config = dict(
    num_attention_heads=2,
    num_key_value_heads=2,
    intermediate_size=1024,
    hidden_act='tanh_gelu',
    norm='layernorm',
    norm_eps=1e-06,
    tie_word_embeddings=True,
    init_std_o=0.00654,
    init_std_up=0.0277,
    lr_mult_o=2.0,
    beta1=0.95,
    warmup_steps=200,
    batch_tokens=32768,
    max_seq_len=256,
    train_tokens=410900000,
)
MLP neurons of a small language model. Each row is named by its layer, matrix (up: input weights) and neuron, and shows model dimensions 32-223. Each number is 500 + 25 x the weight over its row's rms, rounded and kept within 0 to 999. Numbers have three digits each.
After each neuron's rows, "fires on" lists the tokens most often at its 100 highest values on Wikipedia text that the model never trained on.

L2.up1001:500517488481479490483479501492513509497506501475492497511498523499454516515487516485578501480509480501513511531467484503562520501498514514518514484511533485498464502494490544485504499460459466471475470498470468490483540553527447504517556488482475551453531487532532463438472534518511496462531517474471517525506498534503513578517548510493517468465488493427491488463472530486493495480499464486519529513464446511476541523523475523515534503524511501471524475494529514491478497526475540511494496524506467487511456470519514508487479541524470484498514501486461530510485501476499504478
fires on: " |", ".", "ally", "ly", "ust"

L2.up553:522532457497510514506481505509510542487507466446517479483525467477487463511520536469480507486477496497504502539499479491516512497511531520515510529504502538494467468497513543482492509522510532487450510437494536515529510460556493493532538536530532535517501537530449462504502486532515452487519501580508506526524485518541534500504447499466489526485462487535476451488500506525480484479513484511509546500502482493520461507520526502474535487499512479480476451493495512472531493483464479513465459516497520521500466518488478475488471506491497465484499501516475502507474554478501465501
fires on: " de", "end", " cle", " De", "i", ":"

L2.up342:531522446493498496525509507490479464513498485551500494521468502472513550506517497510502473519531509525512477488476485535502503482453503528450526498503503491501498541463503494489522507485510514504464503494541535492470497480480507537470453505538518465483460469507512491497558506534537483476493463468490486475507482534491510477504515509512491514497537509473470550481552491536491548482514477528484486549496484561520480443501544511499522504470529506506520494474517468509485497497498479532515466511511480468454499538467461462513506497492523526501458494515524496497517519502522500502
fires on: " on", " to", "od", "ation", " in"

L6.up588:488474454524545493492484464448475517512486506482532523476500487539484492518487532486460531467493504486485508506523573559532449532474487492456518483514495474503499508517499571505498500534465524540536530522463519472518492472510493520480484495473460485496518514453501510577510476491484530525486556515504525474465506455497492503490477509511521506478468460524495473492519547515510482491475503514509519521509489518482475469540458512486522525484482531466495499508471492505523509507484476489509471507486507497497438532500482557520483486547511500502542454490535481483491464523525486483
fires on: " N", "N", " n", " rel"

L2.up141:493491497499515479470521509483464483510502515500514554491505521513520530518506541476520500448527493527481510481487500502474543502506485515498468554510491531489482502491517490507470496493537510478466503481523499528505517517499486503513504552425516520498499503522500508461478483576496558522510501530486531519493495456476450500491518507487528473511522531485497536528439477507481501479435479460464523532476532533498528460552446525515481542489509489507501489514516519538462523524467517537544487518500478496493500469497468495464513528494478485491510503471497500499532498474483479526
fires on: "s", " app", " comp", " form", " a", "P"

L2.up636:474465491510477474482491519499524480503488537459536542508488501518533495511549508501507482530520526504484469461544502486550509495548460475540471508532493481519494487521440468486521485453498513498492493519475488495477540529467496526544530484506459490475491519538549526509516519494504445506480537479489533536491465533525540506444466509541512526489480475507457482521492487503509536483502472509496540472515475509476541439499511444516559499478530492486490504502507505473493485495482512511522526520501481507476507469486466503503530566524514517487508496519475502515509514511511516513
fires on: "ing", "ess", "ent", "ation", "et", "m"

L2.up172:499519497531490475490519531531490468526525483555520525522489458527473496481507509479486518491490491531504555542427497470509488524488544501484457495484484461499528512478504512513535474497482507510486524520530500533468493527497528444534470503436437489468471495528520476523522505502511495496461502463525484500511515526506485532514559487491465476503522502496501507487500491455514509494523488516475446498524518512502493488481526467527486468493521479472529511479463478503468459523540421538479508464500485488524505497508553474503512483506518497516463492468528485509513488499515474436
fires on: " by", " Pro", "or", "ar", " Lab", "ass"

L2.up400:525494502495492480488506508543500548507489478466513490516437496484496487520492493505479494495522524501472505478545450483495507479541480493503429488514483508508510488488494553499518476461504487547508528503517533485508489505527547458508494479481512523470489457459488481525495474546520522507502514542464514497493524533510501503490498502493501544498480484484519511426546487533477511514483509486516482434497452488560512502491520514542557526490487491488490450506484501548480514476488499477512508493442573517477490494480485471499523527497491492504537512488462556499500453493481499524
fires on: "\n", "on", "ide", "qu", "or", "ic"

L6.up865:488535479524527522477499487514540529485501487482571480533464498464475495483496531506475501482515492475503479462522532475514482532552474472524535487489488541485500514474463520527489502502535500480496511545514520476504408498450426515521464524477476473502479534550485515485536480531522515484500522497504516486475488526513493515515473503500517475512471529479500481518483491507461504546484468508496482486492491538517550484511520429499493507498511520478500497479514478522503467539491485527523458507481472494509500503495509457465480491490522510501506502521484479499486518510504558512
fires on: " P", "\n", "1", "P", "8"

L2.up24:492503472480539500488506546490466495491511479516488506501463482492508527507459502444460509545549472450479476501531497508506500472508473510502462512482517517538496516488507496475461538437493518509542547462490473503502451525483517519495503465518515494503511512522492536494489458519554504472420508474493512488477483516470527519520479482534491465497502510522524491527484567465460488484559502497559516458513517483536500508506498499505482508494576479480538534500547507505544523542483468490497525526474469496492532485458502521469490506480506517539515495475489466527503486497514482441
fires on: " |", " be", " do", "'", "j", "8"

L2.up146:482470526500532519534484490458521515509508549509459561486508493458500516503481464537499489496498508507456442489504481529486494478506533474508494502493516501513500528491497502552505463495472478448529507527502526482468498512506485516476518519489515519488467506518492515502475485502515496518517478516485469474467482534501478509502500509455468526501457457524480471507531500515482486497516491451525473526518522488462504503513527493494548523521508463503506473468511548485532517549531520478470457510489500520515490552505437487480459523497513472462500498560482518521499507501458485538
fires on: " of", "ia", "-", " Academy", "″", " School"

L2.up1019:476430524524524489483551536508517501490486471522489535541474462489482471442495498517472526444519505501480552489533491455481461473482480475494458514539522498490482511523510526491511532500511455469438551466488484501514483483519503526471502513483519473501530458549502506526529490524465473532467518538502469468490456526493467483522476545492537486516498526477499506522483478522485468521509495505467465520500454493504462529520530454512541497521506498445463553500480526506527509499456494496448488483505530452481490483513480522525516547502484452523478504536493504494487520493499517469
fires on: " as", "ans", "ins", "ts", "ows", " be"

L6.up408:510485493517475471503506489494512477503521515492493484472536482510473490495493540526483510537509482537460527531452505514481486524512495507490549535475533500475476535500498477533463525572496531497511500460501483538499496532498494461515487541478502487503492522526496494535533530490484480502494522510493521484529484501517484475540509481508490542547509474487522466482507493517481453471543529505475460496540487501521528464497553540527535538507489478489505496515466533494540546455518482494468485505496492492498527496484532482515484520505544485527502532451542472462496497504502551493
fires on: " T"

L2.up123:449462413484462549499506539513494552481479503488523528496473507489436477536498484479484521492478510499499472493541481522507511515544511478525508508510510487502530490516490490507497469558540495534487517502506512506490525517484486449507499461519509477488481500485525548530517510484491521520515497528474548471441524519472522498487497505497508497490487490460510526484498499524468487474529472511456568502516498519454506517501543498473472522518491482513477454472499503480529493529532566510490495491454533475478493465512501481455447492509533472485527502510469475512524514511475507465
fires on: "c", "ad", "S", "C", "ation", "ic"

L2.up299:560481538508529488475512516487486491496524497564538497473494512505478487482496500486526521510542486496456498539471486519502510486483508506521500549528484531478499512515495485465518445545466492543482513502500499562493500483490444504550481507530512509478494533506478479488443520511479498493520509498454525511470543506517499537484510530505500472499447470544485484462501483531447487496494483488468527471500481506491517492519551489500517503459459549480502491510486481486548504494541477517531498497530509464475512517523509512510506502528508457464459513486466476512469497528495507540
fires on: "ar", "ul", "im", "il", "am"